Part of a small language model's weights.
Size: 6 heads of 64 (2 for keys and values), 18.2M parameters.
Architecture: LayerNorm before each block, learned positions, tied embeddings.
Training: 272M tokens, 8301 steps.
MLP neurons of a small language model. Each row is named by its layer, matrix (up: input weights) and neuron, and shows model dimensions 48-143. Each number is 128 + 32 x the weight over its row's rms, rounded and kept within 0 to 255.
Before each neuron's rows, "fires on" lists the tokens most often at its 100 highest values on Wikipedia text that the model never trained on.

fires on: ";", " |", "),", ",", ")"
L5.up636 [ 93 179  92 107 137 214 170 121 119 169 160 107 143 142 106 160 143  88  99 163  80 153  40 153 144  57 172 212 212 117 112 137 148 122 135 156 144 169 111  49  73 146 130 102  93 117  70 111 158 122 112 128 109 174 116 118 141 133 114 133  99 159 161  67  28 115 141 141 151  89 113 186 129  86 121 158 162  95 141 105 145 132 123 166 134 123 179 106 100 139 139 107  75 116 110 121]

fires on: " some", "se", "s", " and", " of", "ly"
L5.up173 [158  99  62 169  91 126 133 145 167  98 145  87 142 100 201 127 149 135 148  58 133 158 132  67 159 135 130 130 106 103 201 151 105 161 127  63 122 164  97 119 167 115 165 124 132 173 139 100  64 180 146 135 160 117 131 163 138 143 124 100 141 135 147 113 144 170 124 138 102 134  89 129 115  89 172 137 132 153 106 179 132 145 161 163 137 184 121 110 143 189 149  83 139 151  50 118]

fires on: "s", " his", " their", "se", " her"
L10.up442 [100 139 133 133 110  96 129 126  75 155 206 110  81  98 158 158 117 171 129 162 155  95 137  97 125 127  84 119 200 180 148  96  96 182  93 140 122 133  95 107  88 134 127 173  64 143  69  97 132 123 103  77 192 165 108 169 146  98 165 122  72 155  86 123 103 104 188 153 181 110 148 131 103 115 122 113 101 100  80 164 106  94 147  81 155 150 111 157 139 163 135 108 163 127 108  87]

fires on: "ri", "le", "ut", " number", "il"
L10.up880 [197  83  97 158 127 120 125  67  88 114 130 121 100 179 162 145 103 124 134 112 126 126 166 141 179 101 170 111 158 100 150 128  83 138 156 131 143 132 124 159 112  44 175  88  98  83  80 160 113 154  95 125 138 127 135 172 132 139 109  63 177 123 134 174 152 176 188 154 109 110  86 123 108 152 150 147 126 161 124 160 144  84 170 133 116 110 138 112  94 117 138  68 160 137  93 107]

fires on: "s", "im", "al", ")", "ur"
L8.up1035 [134  68 108 137 130 156 166 176 108 104 106 167  79 108 119 125 128  93 162 174  78 108  89 141 116 136 110 130 123 116 194  85  86 137  90 102 183 223 123  57 155 137 138  90 157 106 125 159  57 216 132 136 111 147 118 173 105 132 106 138 145 109 124 149 143 105  95  89 128 109  90  30 129 117 184 123 135 148 161 201 106 117 120 104 117 151 151 106  98 106 201  92 166 117 153 128]

fires on: " |", "|"
L3.up607 [125 119  68 125 127 104 116  78 113 122 143 106 110 101 117 101 143  85  59 143  71 188 114  85 212 110 157 117 227  70 122 169 114  82 148 105 124 180 129 119  73  45  97 130 152 152 142 119  97 122 143 118 137 172  90 149 202 150 151 134 200 132 161 194 160  96 172 183 168 127 111 155  99 145 130 149 127 161 146  99 110 134 159  97 123 133 123 150  95 151 166 142 148 123 106 106]

fires on: " |", " the", " 1"
L4.up463 [155 138  90 117 116 176 144  97 112 143 181 140 110  95 103 186 131 100 220 142  96 113  68 158 154 128 165 147 194  93 187 114 144 129 145 145 168 119 121  52  86 123 147  55 102  93  99 131 125 112 160  83 108 157 122 119 130 121  62 100 203 137 162 153 123 134 123 185  95 103 122  90 160 139 144 188 182 139 115 102 149 175  98 124 148  87 221  81 133 128 154 147  71 128  39 160]

fires on: "r", "l", "ul", "m", "on", " (1"
L10.up574 [153 168 121 137 137 140 135 118 107 118 134 180  18 149 100  86 129  56 146 148 139 123 137 122 103 129 165 133 120 192 131  70 115 169  97  81 163 143 141 119 183 169 180 124 105 130 146  86 153 130 161 117 108 137 188  48 126 159 103 155 115 169  87 160  44 154 163 117 125  93 141 149 153 168 122 112 143 168  77 139  75 120 133  90 190 104 181 123 129  85 137 156 159 136  96 133]

fires on: "s", "te", "l", "e", "le"
L8.up388 [146 122  96 125 130 172 117 116 129 107 149 118 154 150  91 117  63  80 133 158 165  98 127 120 112 112 188 158 133 126 131 130 152  86 135 143 102 170 158 128  72  52 146 122 134 157  87 174 147  81 200 130  83 160 118 118 150 141 142 145 150 226 185 136 154 151 171 117 194  54 112  90 120 129 123 116 148 154 104 127 159 146 116  96 126 137 165 155 121 123 135  72 155 130 129 209]

fires on: " |", "%", " 0"
L4.up1031 [164 137 160 169  95 133 155 144 112 149 138 160 137 122 106 104 120 112 122 152  84 124  91 126 135  77 141 159 142 109 121  58 159 119 155 181 158 151 105 100  90 161 180  78 195  74 117 102 161  60 132  93  68 118 177 115 117 120  96 116 117 152  94 142  95 133 128 134  73 107 146 141 133 120  99 157 172 123  78 132 144 184 108 101 128 108 161  89 128 129 110 203 145 150 107 186]

fires on: " by", " he", " that", " and", " His", " He"
L8.up592 [147 127 167 155 116 154 101 117  52  62 170 111 115 120 146 157 106 135 100 173 136 164 137 144  64 136 120 131 181  85 157 109  92 110 108 116 171 146 104 153 124 144 166 120  89 178 142  74  83 163 104  93 101 135  81 127 157  69 122 147  93 171 154 125 130 168 161 123 111  98 150 130 117 121 146 142 169 106  93 158 118 188 172 151 138 130 148 123 129 149 149  62 127 115  84 127]

fires on: "-", " Mar", " \"", " de", " Di"
L3.up44 [161 125  96 140  98 132 168  80  95  92  96 130  92 137 107 153 146  95  81 149 161  95 121 123 150 113 186 183 177 127 180 120  59 129 168 153 186 144 128 125 126 155 110  93 102 158 123  98 141 113 221 109 128 126  95  89 154  92 115 133 153 164 154 170 177 137  71 212 144 129 112 112  81 109 142  86 142 162 122 105 150 121 123 103 134  74 141  81 153 159 167 153 130 123  65 136]

fires on: " 19", " from", " the", " into", " for"
L8.up580 [126  90 146  40 183  97 146 151 102 149 120 107 144 122 167 144  99 140 139 163 106 157  94 134 210  98 109 107 127  89 164  93 160 126 104 157 117  96 114 148 111 126 136  76 138  71  85  88  59  91 141  98 113 128 178 138 188 141 154 145 178 182 141 103 121 118 161 115  64  77 132 159 109 157 119 196 148 199 136 111 119 181 113  93  94 148 125  99  89 123 114 111  97 139 125  94]

fires on: "p", "on", "li", "lic", "l"
L8.up455 [132 136 114 123 124 129 182  80  74 134 169 170 129 135 127 118 137 122 146  75 100 128 101 132 109 128 131  60 106 181 182 102  60 147 155 119 164 135 159  83 132  90 123 130  77  68 104 123 121 144 126 116  76 176 172  70 103 134 131 104 164 150 181 121  84 163 119 166 184  80 119 121  96 148 139 101 153 210 145 118  85 138 157 130 161 107 125  99 106 111 123  96 155  88 135 100]

fires on: "-", " In", "|", " F", "M", " On"
L4.up916 [136 128 153 139 100 134 104 114 140 159 147 137 165 144 134 121 137 112  94 116 157 177 119 173 159 103 194 163 232 157 136 102  88 116 164 190 106  99 141  97  45 142  81 129 150 107 139 118 146  97 121  97 125 127 101  99 121 118 120 177 178 115 155 178 129 172  38 181 148 128 171 134  81 141 162 148 162 151 170  99  88  77 121 104 177  84 140 107 128 140 158 144 129 160 117 115]

fires on: "or", "==", "ist", " ==", "==="
L3.up1101 [165  99  70 129 147 179 109 106  80 151 171  84 115 127  97 121 105  61 121 144 100 149 111 125 138 123  78 170 135 134 183  64 146  75 140 126 147 118  61 153 142 171 123 132 158  88 188 112 173 140 167 109  95 106 116  74 117  77  96 129 137  95 171 167 107 134 140 145  73 168  93 154 133 100  54 123 173 104 216 190 150 122 124  74  90 115 151  86 113  89 101 160 193 117  65 137]

fires on: "ed", "red", "er", "ing", "led"
L5.up177 [137 196 153 155  86 142 167 170 108 113 149 127 194 147 108 137 124 106 177 126 109 106 131 118 123  45  97 115 120 161 165 134  97 106 120  84 126 121 149 100 142 121 154 124  60 135 152 133 180 159 144  73 146 126  93 120 144 130 122 126  93 124 199 111  95 162 164 107 174 131  98 138 142 104 130 117 122 134 138 159 179 101 109 140 123  84 138  95 147  85 126 107 155 142 173 160]

fires on: "n", "s", " Re", "ur", " In", "re"
L5.up892 [139 112 140 143 137 145 120 135 109 161 135 150 174 110 210  98 113 146 180 142 133 158  35 109 167 130 150 110 140 123  97 125 165 109 167 193 107 103 135 142 139  53 100  85  96 112 153 150 171 133 170 149  71 201 116  92 101  51 156 151 176 172 209 145 121 167  75 157 118 144 117 111 124 172 130 146 164 153 126  82 110 187  39 122 172 118  97  72  91 112 142 156 116 148 103 111]

fires on: " and", "ly", "ed", "ing", "ate"
L5.up368 [157 150 128 196 151 157 130 140  60 129 170 181 129 135 164 128 126 127 186 152 125  69 139 121  43 144 142  93 154 134 159 101 143 119 140 150 176 129 114  98 153  90 126 122  73 140 133  87 179 196 159 127 125 140 158  87 117 186 117  68  86 120 198  66  74 114 192 146 157 132 105 139 135 145 168 117 166 116 146 114 170 117 120 182 118 148  87 158 154  59  73  75 195 118 160 144]

fires on: "-", " |", "an"
L10.up870 [144 145  75 116  84 149 112  68 104 138 119 120  78  93  90 135 189 107 110 114 165 164  79 159 154 104 174 161 232 128 159 125  92 100 135  99  97 149  71 104 125 101 117 135  82 133 120  75  48 175 143 136 103 157  99 114 150 178 105 124 128 123 179 171 130 184 179 129  86 140 130  86  70 139 185 119 113 104 160 116 123 150  71 158 143  94 165  85  99 178 145 188 124 144  81 100]

fires on: " of", " de", " state", "way", " con", "ad"
L8.up903 [153 131 127  91 113 170 175 139  78  94 122 102 106 123  76 165 160 106 163 151 173 209 134  87 171 113 162 149 164  71 160 112 106  84 156  83 197 127 147 156 119 130 145 128  83  98  75  85 114 155 161 125 111 117 162 133 184  55 106  85  87 157 117 151 161 128 149 143 165  49 130  93  38  98 126 130 148  91 118 109 129 173 113 123 103  38 141 135 120 107 110  92 124  89 165  69]

fires on: ",", " and", " he"
L5.up232 [ 98  97  89 165  78 138 162 146 120 141 147 169 175 130 184 173 147 126 136 163  93 155  85 122 122 140 132 204 163 108  92 123 162 133  79 157 117 135 115  97 144 180 130  80  90  95   6  86 132 201 129 108 138 116 134 189 109  61 140 124 124 114 161  76 132 141 130 128 157  88  64  71 147  82 124 115 155 133 110  98  99 133 130 121 127 112 126 116 169 109 154  77 114 167 123 182]

fires on: " the", " his", "-", " first", "s"
L8.up1113 [138 131 117 143 117 111 132 161  61 103 144 171  96 133 147 131 132 109 139 155 157  93 107 100 102  31 157 133 190 119 171 138 109 116 102 138  95 122 112  83 102 114 178 118 103 110 125 128 160 219 176  61 146 125 145  73  81 134 140 149  84 169 108 145 141 139 136 123 129 146 106 141 153 128  99 116 173 100  92 123 116  98 168 121 137 101 158 149 185 118 119  90 180 137  97 100]

fires on: " |", " 0", " ", "n", " 1"
L4.up183 [134 130  83 168  97 163 158 141 142 114 154 113 162 123 131 135 142 104 145  87  70 152 117 136 121 148 146 168 119  72 118 107 119 150 136 166 149 121  94 171 147 107 116 108  99 133  83  74 112 128 130 138  95  92 136 127 137  82 121 102 115 112 147  55 107 135 114  90  82 169 104  92 162 111 110 131 151 133  88 158 194 215 109 154 126 112 183 137 136  89 130 109 147 103 127 123]

fires on: "ri", " Du", "il", "or"
L10.up944 [161 123 186 130 138 106 116 105  88 132 128  95 165 165 163 153 140 111 136 112 114 159 161  90 106  85 123 162 133 120 191  94 140  85 140 107 175 132 121  77 100 106 115 169 126  97  66 144 128 168 138 132 147 176 155 136 106 124  99 151 166 115 134 102 145 139 163 138 144 162  48 105 109 220 105 151 148 186  95 194 115 142 172 131 110 119  87  78 117 139 141 105 158 139 140 167]

fires on: " the", " it", " he", " him", " and", " an"
L4.up1113 [155  53 113 166  83 158 180 127  81  96 150 119 178 133 134 138 135 115 153 135 123 115 125 120 105 114 139 189 177 150 162 127 118 107 108 125 134 107 105  99 149 113 202 110 133 149 161  86 119 133 166 118 125  82 167 174 214 132 129 107  90 190 145 105 104 134 204  61  61 124 127 149 126  60 143 147 132  98 100 113 153 185  97 157 149 142 107 173 139 105 144  85 109 192 122 159]

fires on: "k", "li", "ist", "er", "l", "c"
L10.up75 [106 142 191 146  86 175 174  56 110 110 147  99 193 130 144 182 135  72 132 133 144  72  77 146 176 137 123  91 130 105  91 102  69 117 155 186 206 113  92  51 164  98 123 110  83 113 104 150 115 187 139 145 121 162 161 154 142 173  81 148 155 137 126 122  99 110  75 162 106  88 125  79 150 148  97 107 156 142 166 140 183 150  97 108  60 144 120  89  84 159 166  74 135  97 100 138]

fires on: "s", "rt", "r", "l"
L8.up19 [158  98  72 132 145 152 124  85  63  88 153 132  54  99  56 111 130  78  78 120 169 175 161  78 118 158 180 125  97 100 109 137 162  92 130  89 125 166 114 144 175  85 117 113 104  96  81 157 175 115  98 127  87 147 108 122  86  90 143 151 130 141 134 145  97  70 159 103 122 164 185 147 164 139 106 133 176 158  97 167 109  90 109  81 106  95 207 161 118 130 146 112 191 149 113  85]

fires on: "ed", " and", "ated", " "
L8.up727 [116 162 136 133 152 151 150 163  76 118 119 140  85 115 140 120  93 121 158 142 101 137 127 112 171 150 127 118 141 103 151 120 114  95 112 209 185 135 129  99 211 107 122 132  94 131 120  59 165 212 171  69 135 131  80 140 130 109 115 159  96 167 158  87 112 147 167 143  86 113 102  87 145 144 112 103 132  95  90 120 173 181 127 128  76 110 150 131  91 142 109 114 157 105 115 152]

fires on: " as", "ing", "'", " and", "ence", " re"
L4.up1065 [135 184  92  67 147 167 108 139 167 136 193 169 123 134 166 115 107 141 109 129 146  93 115 142 109 135 128 155 131 108 150 153  70 121 140 169 158 135 138 129 133 147  57 117 100 152 125 108 195 143 120  95 119 167  43 139 140 111 114 170 105 112 150 134 136 124  97 154 127 164 183 134  84 142 108 120 153  93 150 107 139 126  87 107  92 130 154 155 142 123 155 109 158 111  98 149]

fires on: " ", "s", " the", " their", "pt"
L8.up838 [111 141 147  84 112 101 157 136 144 118 149 118 119 140 137 115  88  73 152 162 111 158 177 138 153 150 143 126 129 124 177 124 116 105 122 183 154 160 108  79 146 183 126  81 139  96  77 146  76 171 148 118 147 188 147 110 142 141 112 203 124 170 124  98  79  99 168 116 126  65  67 119  99 127 123 130 130 189 141 127 216 194 160 125 122 186 143 132  84 154 112 116 164 160  95  92]

fires on: "==", "===", " =="
L3.up340 [115 154  91 165 104 140 131 100  96 160 172  81 190  60 116 140 112 119 124 107 142 100 149  94 156 140 158 114 122 132 196 121 100 109 122 130 159  93 100 134 147  93 115  96 113  96 136 112 144 123 164 103 142 139  88 122 140  96 112 152 140 160 188 199 148 111 184 149 109 119 116 157 129 140 121 122 177 153 143 158 119 158  84  79 138 132 143  83  92  97  64 155 163 102  84 168]

fires on: "d", "c", "all", "p"
L10.up190 [125 156 134 138  84 167 162 139  94 120 106 163 126 135 129  90 123  63 126 114 147 119  74 146 164  90 132 109 155 125  86 103 137 173 117 104 181 128 117  63 117 130  99 115 130 100 108 125 134 185 165  88 115 126 131 177 119 141  60  71  78  72 111 121 148  91 108 129  85 183 111 144  89 126 181 105 135 121 155 208  86 103 107 166  92 138 136 148 177 111 106  76 161  60 134  91]

fires on: "e", "re", "pe", "te"
L8.up87 [116 151 152 179 131 163 134 102  68 112 173 134 168 200 145  84  79 102 129  96 120 123 141  77 128 173 164  98 135 108 186 123  57 159 172 176 176 125 137  84 165  73 169 116 121 106 102 181  79 132 183 133 113 127 144 136 201 123 159 126 148 201 164 161 113 137 143 130 170  83  92 107  96 158  92 103 107 158  69  94 153 169  87  87 156 123 174 142  96 116 149  68 121 136  98 168]

fires on: "\n", " mi", " his", " in", ".", " /"
L3.up792 [139 168 107 118 154  88 117 134  38 145 115 120 130 122 124 148 143  81 172 120  90 117 158 151 121  86 149  95 127 172 155 112  90 122 148  79 159 119 122 191 180 133 129 120 119 136 150 134 228 186 122  98 116 137 163  74 107 102 118 132 144  93 128 113 160 119 125 147  79 133 127 118 150 167  89 164 139 152  95  93 103 141 109  97 128 142 128 117 163  83 117 134 106 122 101 140]

fires on: " Di", " (", "-", " &", " /", " In"
L5.up118 [112 130 168 125 110 128 159  64 135 123  82 115 151 121 172 153 139 107  71 148 142  54 129 149 155  71 142 146 150 106 157 129 110 136 154 129 129 183 103  73  75 138 121 137 109 139 127 107 153 157 143  91 114 182 113 134 193 120  98 137 147 126 208 181 140 122  92 199 182 154 140 171  52 122 151 132 125 147 167  73 153 116 187 157 140  71 171 100  98 154 136 194 175 126  50  47]

fires on: "-", "|", " ", "ver", " On", "or"
L4.up594 [111 146 145  71 139 147 107  85 106 112 140 144 139 145 127 165  80  95 123 158 144 131  75 148 131 132 150  99 193 122 156 108 143 106 211 122 115 113 117 109  99 139  80  92 141  86 166  96 164 103 115  67 117 106  92  75 115 158 110 140  99 160 117 133 126 177 153 146 133 115 168  98 127 125 138 141 164 120  86  44 109  92 160  77 144 101 118 140 137 110 197 165 146 157 136 125]

fires on: "ur", "em", "p", "av", "gg"
L5.up881 [135  86 107 121 171 148 145 154 131  77 178 132  66  83 107 132 166 141 191 127  67 147  88 106 126 143 162 117 124 130 123  87  75 109 154 158 169 148 140 140 191 133 125 114 113 123 112 146 110 139 158 127 160 130 122 124 150 120 121 134 135 159 123  87  73  95 166 115 148  83 129  60 138 124 175  58 123 121  99 143 182 114 145 149  60 117 112  96 119 138 117  85 102  74 144 124]

fires on: " |", " w", " st", " W", "f", "%"
L5.up808 [146 131  89 164  89 170 129 112 136 116 153  93 160 133 124 142 119  84 129 109 125  95  46 153 196 102 182 145 196 132 174 134 122 100 137 150 161 127 110  84 143 119 160 101 112 155 114 129 147  94 114 102 158 121  96 155 185 185 125 134 147 147 170 153 158 116 122 148 124 158 116 173  90 140 175 137 160 121 121 102  68 147 172 159 123 117 185 163 122 160 158 104 155 149  42 129]

fires on: " |"
L3.up103 [157 154  75 131 114 158 167 149 118 176 154 163 110 130 152 150 149  71 171 115 109 192 111  96 166 113 132 127 169 112 100  99 146  82 133 159 141  93 133 112 127 111 127 110  84 115 143  73 109 132 139 131  71 155 156  97 139 132 112  65 143 138 146 152  88 129 145 101 111  88  55 119 128 132 158 178 129 158 124 138 126 237  86 160  88 163 157  87 140 140  75 108  94 176 102 200]

fires on: "s", "y", "ed", " Ch", "ing"
L8.up372 [ 97 115 159 159 146 131 142 165 161 134 105 152 106  68 195 118 116 127 131 147 140 161 132 164 103 142 132 108 194  95 154 137 198  92 155  72 116 154  86  90 150 127 107 136  71 126 107 140  94 127 111 105 127 151 158 162 105 128  99  88 159 132 131 127 126 153 152 172 125 151  86 154 139 105 106 126 130 199 177 144  97 160 154 118 104 113 159  92 164 119  78 138 112 101 114 128]

fires on: "hi", "F", "o", "S", " F", "ca"
L10.up620 [ 86 170 173 135  72 149 128 122  99 117 140  90 129  81  53  99 170 132 110 148 149 164 141 143 118 114 159 112 213 140 136 115 122 136 125 137 196  84  97  74 187 150 118 147 103 150 103 115 127 154  95  98 153 142 101 179 169 122 185  71 131  83 126 116 181 145 165 151 101 142  80 133  95 132 171 102 180 142  97 156  93 117 170 176 119 130 132 148 183  94  88  99 150 128  62 157]

fires on: " the", " of", " Li", " Ho", " You", " World"
L4.up435 [148 111 135  83  65 105 150 141 123  84 153 129 174 114 164 125 126 152  96 169 147  81 174 124 198 136 153 151 238 118 167  81  61 133 126 113 100 192 141 110  29 124 179 133 176 137 123 100  79 137 130 110 123 136 152 179 172 123 148  88 211 158 146 160 148 153 151 173 132 163 118 191  69 125  86 136 123 133 177 103  87 129  61  85  95  93 151 172 119 114 166 135 110 141 100 116]

fires on: "ed", "ur", " as", "s", "n"
L8.up1008 [171  98  76 151 163 100 126  94  72 124 135 175 124 137 110 146 134 111 193 119 111 144 128  88 120 187 126 139 126 133 172 105  96 144 125 126 111 176  97 163 122 116 140 126 115 142 141  91  89 145  99  96 129 137 149 122 121 140 121 137 134 177 120 110 111 113 125 120  94 186 118  85 139 142 102 114 162 197 184 185 153  79 107 144 106 211 191 161 120  68 160 113 172  87 120  93]

fires on: "==", "===", " from", "\n", " he"
L2.up1124 [196 102 145  83 155 164 134  70 118 183 145 116 158 108 127  92  97 128 117 131 132 211 102 115 150  98 147 176 177  92 190  99 132 127 129  95 138 161  90 120 140 164 115  86 155 105 119 122 160 134 153  87 129 182  97 144  66 112 100 137 168 120 168 119 123 102 116 106  85 147  79  82 162 116  66 126 166 124 104 102  86 128  97  79 109 114 167 155  83 123 122 182 134 124 124 168]

fires on: "l", "il", "y", "ul", "g", "r"
L10.up671 [122  74 110 120 105 132 121  66 107 113 181 125 148 156 116 124 127  87 120 121 174  91 126 201 101 121 130  69 132  79 149 105  79 136 120  45 130 161 103 120 135 113 116 180 125 108 159  90 142 113 127 145  50 104  98 109 104 139 111  67  97 146 185 122 155 179 121 121  94 121 142 147 102 143 123 132 146 147 124 108 132 164 176 169 110  60 134  99 132 169 149 170 114 157  76 136]

fires on: "c", "s", "a", "ec", "as", "cu"
L10.up405 [132 123 158 119 100 130 144 107 160 118 144 185  83 157  80 123 108 176  85 119  90 206 110 141  79  80 153 163 147  33 172  93 162 128 129 191 110 157 157  93 131 139 149 106 196  94  86  96 153 120  89 126 184 119  92 132 120 108  95 137  78 137  72  67 116 173  73 140 105 133 130  66 117 110 152 120 159 112 159 123 141 123 123 200  93 164 151 179 145 114 114 118 139 139 145 111]

fires on: "s", " |", "\n", ",", ".", " 0"
L5.up828 [ 78 122  80 175 175 167 151 153 125 108 169 185 112 126 156 153 154  50 143 148  82  68 130 107 144 110 138  97 104 171 147 126 123 134 110  92 139 127 116 145 172 145  56 136  93 174 137 135 186 149 138  90  77  86 139  78 140 142  87 154 161 153 157 111 129 111 164 135 123  99 129 121 153 123 105 155 157 174 139 141 170 183  99 145 142 137 107 124 164 107 138 121 121 104 114 148]

fires on: " of", "S"
L5.up204 [ 80 164 143 167 126 147 197 188 177 115 140 120 109  83  93 150 148 165 173 134 144 179 126  82 178 158 154 137 154 113 175 136 171 131  90 108 166 118 174 147 153 138 128 134  91 133  93  70 150 163 146 120 142  94 125 136 123 114 119 135 180 147 144 130 125 143 187 164 161 108  62  89 109  76 125 148 124  83 102 161  92 153 108 105 151  66 142 103 167 119 133  72 131 152 121  84]

fires on: " pro", "n", "s"
L8.up137 [ 97 137 115 116 133  92 142  69 127 106 167  81 183  99 200 159 107 193 103 100 168 130 107 102 185 159 138 152 107 133 166  83 149  91 131 195 113 122 139 109 150 120  95 124 113  75 108 182 163 171 186 148 116 160 178  89  86  95 159 133 158 145 223  81  99 150  95 106  94 140 116  93 178 191  58 101 155 141 129 152  90 101  83 153 105 121  75 112  82 108 126 109 165 105 145  72]

fires on: " lo", "'", " la", " as", " from"
L4.up230 [183 163  96 103 127 140 122  98 142 138 153 186 149 118 162 131 102  80  69 126 175 112  99 179 185 111 145 140 131 118 148 103 161 111 131 118 144 187  90 168 106 158  89 119  79 187 152 142 178 163 110 119  75 176 162 123  92 135 145 133 117 137 145  73 143 146  56 172  96 117  84 104 130 209 103 154 130 106  94 160 114 106  86 107 129 171 205 164 144 123 149 118 180  80  89 170]

fires on: "}", " the", "s", "ger", "x"
L10.up369 [120  98 116 128  84 110 132 113 137 151 169 120 115 163 118 157  93  82 120 103 104 122 172 186 132 135 149 151 129 126 174  81 129 163 159 172 105  92 129 133 131 136 149  52 214 159 108 141  82 156 165 110  76 137 120  73 158 153  94  75 105 162  92 123 162 107 127 179 146  52 114 111 111 113 156 151  99 116 139 114 157 122 132 121 104 138 178 178  94 142  87 121 156  85 126  91]

fires on: " and", ",", " K", " S", " |", " Po"
L4.up48 [129 145 127 161  50 175 178 152 141 164 122 114 158 120 117 131 102 128 107 142 122 113 109 173 107 119 141 172 172  93 155 120 136 116 110 160 114 157 104 124 146 151 102 122  84 105 102  70 104 142 124 144 148 120 126 111 122 113  93  96 111 100 145  61  95 123 148 152 105  73  94 158 130  92 147 150 137 124 143 164 172 145 166 130 129 154 186 151 140 134 180 154 134 111 135 162]

fires on: "ur", "at", "t", "m", "r", "l"
L8.up1038 [160  98  93 116  82 122 144 101  91 134 138 157  77 149 143 107 166  59 132 150 191 104 100  79 125 108 123  80 205  90 114  91 130  94  79  67 143 186 135 103 118  87 145 140 130  96 112 144 114  90 168 107 129 140 140 117 194 111 163 127 101 175 155 162 133 134 140 153 134 132 134 167 122 125 132 142 156 178 117 142 178 143 111 148 136  68 158 102 139  52 115 118 168 152  87 112]

fires on: " |"
L4.up32 [148 144  49 111  75 177 120 155  96 179 103 135 118 121 106 122 117  34 126 117 181 104 111  71  79 152 139 144 136 126 122  93 101  88 115 177 147 132  82 138 109 143 128 142 143  81 124 108 162 116 114 141  61 128 177 131 153  82 115  83 118 145 152 106 103  95  68 129  69  99 114 168 140 121 100 143 144 120 118 156 184 182 137 114 118 161 142  94 107 164 125 131 188  98 115 140]

fires on: "r", "p", "t", "ur", "\""
L5.up634 [123  62 168 143 124 181 142 160 131 117 204 160 142 134  70 158 124 140 167 168 144 143  95  86 158 130 131 183  84 123  90  92  78 115 154 145 143 101 141 113 110 123 168 102 140 127  66  88 104 168 152 114 174 109 112 127 108 104  90 140  83 124 111 103  69  86 155  91 156  85 107 100 187 140 146  62 137 111 135 165 189  85 104 106  79 118 139 128 115  73  85 102 160 115 118 107]

fires on: " ex", "ver", " or", "-", " to", "t"
L8.up1074 [126 129 108 137  69 147 150 112  76 137 140 189 150 137 117 114  79  93  92 170  93 113 110 121  63 149 128  93 143 149 115 117 153 159 173 123 117 100 144 108  89 142  96 111 155 111 110  81 157 106 174  99 119 116 112 118 123 124 151 155 112 195 110 178  94 181 196 151 183 165 140 145 162 146 125 170 151 136 127 117 143 130 157  44 120 114 128 169 101 142 126 161 118 164 124 129]

fires on: " me", "ign", " Me", "x", "ig"
L8.up509 [139  98  98 131  82 140 173 107  40  89 212 134 118 121 102 108 109 139 137 142 119 160 137  90 135 107 166 125 146 123  93  91 149  78 172 134 149 150  94 135  79 164 158  61 126 172 119  71 179 129 137 128 120 134 158 137 158 106 137  76 116 143 133 141 124 148  62 157 132 121 115  89 146 106 117 122 157 152 135  71 142 108  94 141 129 137 144  83 183 179  95 160  89 155 145 168]

fires on: "s", "u", "y", "al", "out", "se"
L8.up498 [111  75 150 139 131 135 171 167 104 115 162 100 151 102 174 173 115 131 109 115 157 172 105 146 160 132 111 182 129 121 197 118 138  90 134  88 114 156  85  38 152 153  85 160  98 131 105 127 105 156 124 150 146 178 163 133 133 117  90 112 135 125 172  73 127 153 103 124 115 110 114 145  84 105 147 145 132 189  68  82  99 199 124 187  95 149 146 129 158 139 159 111  91 130 101  73]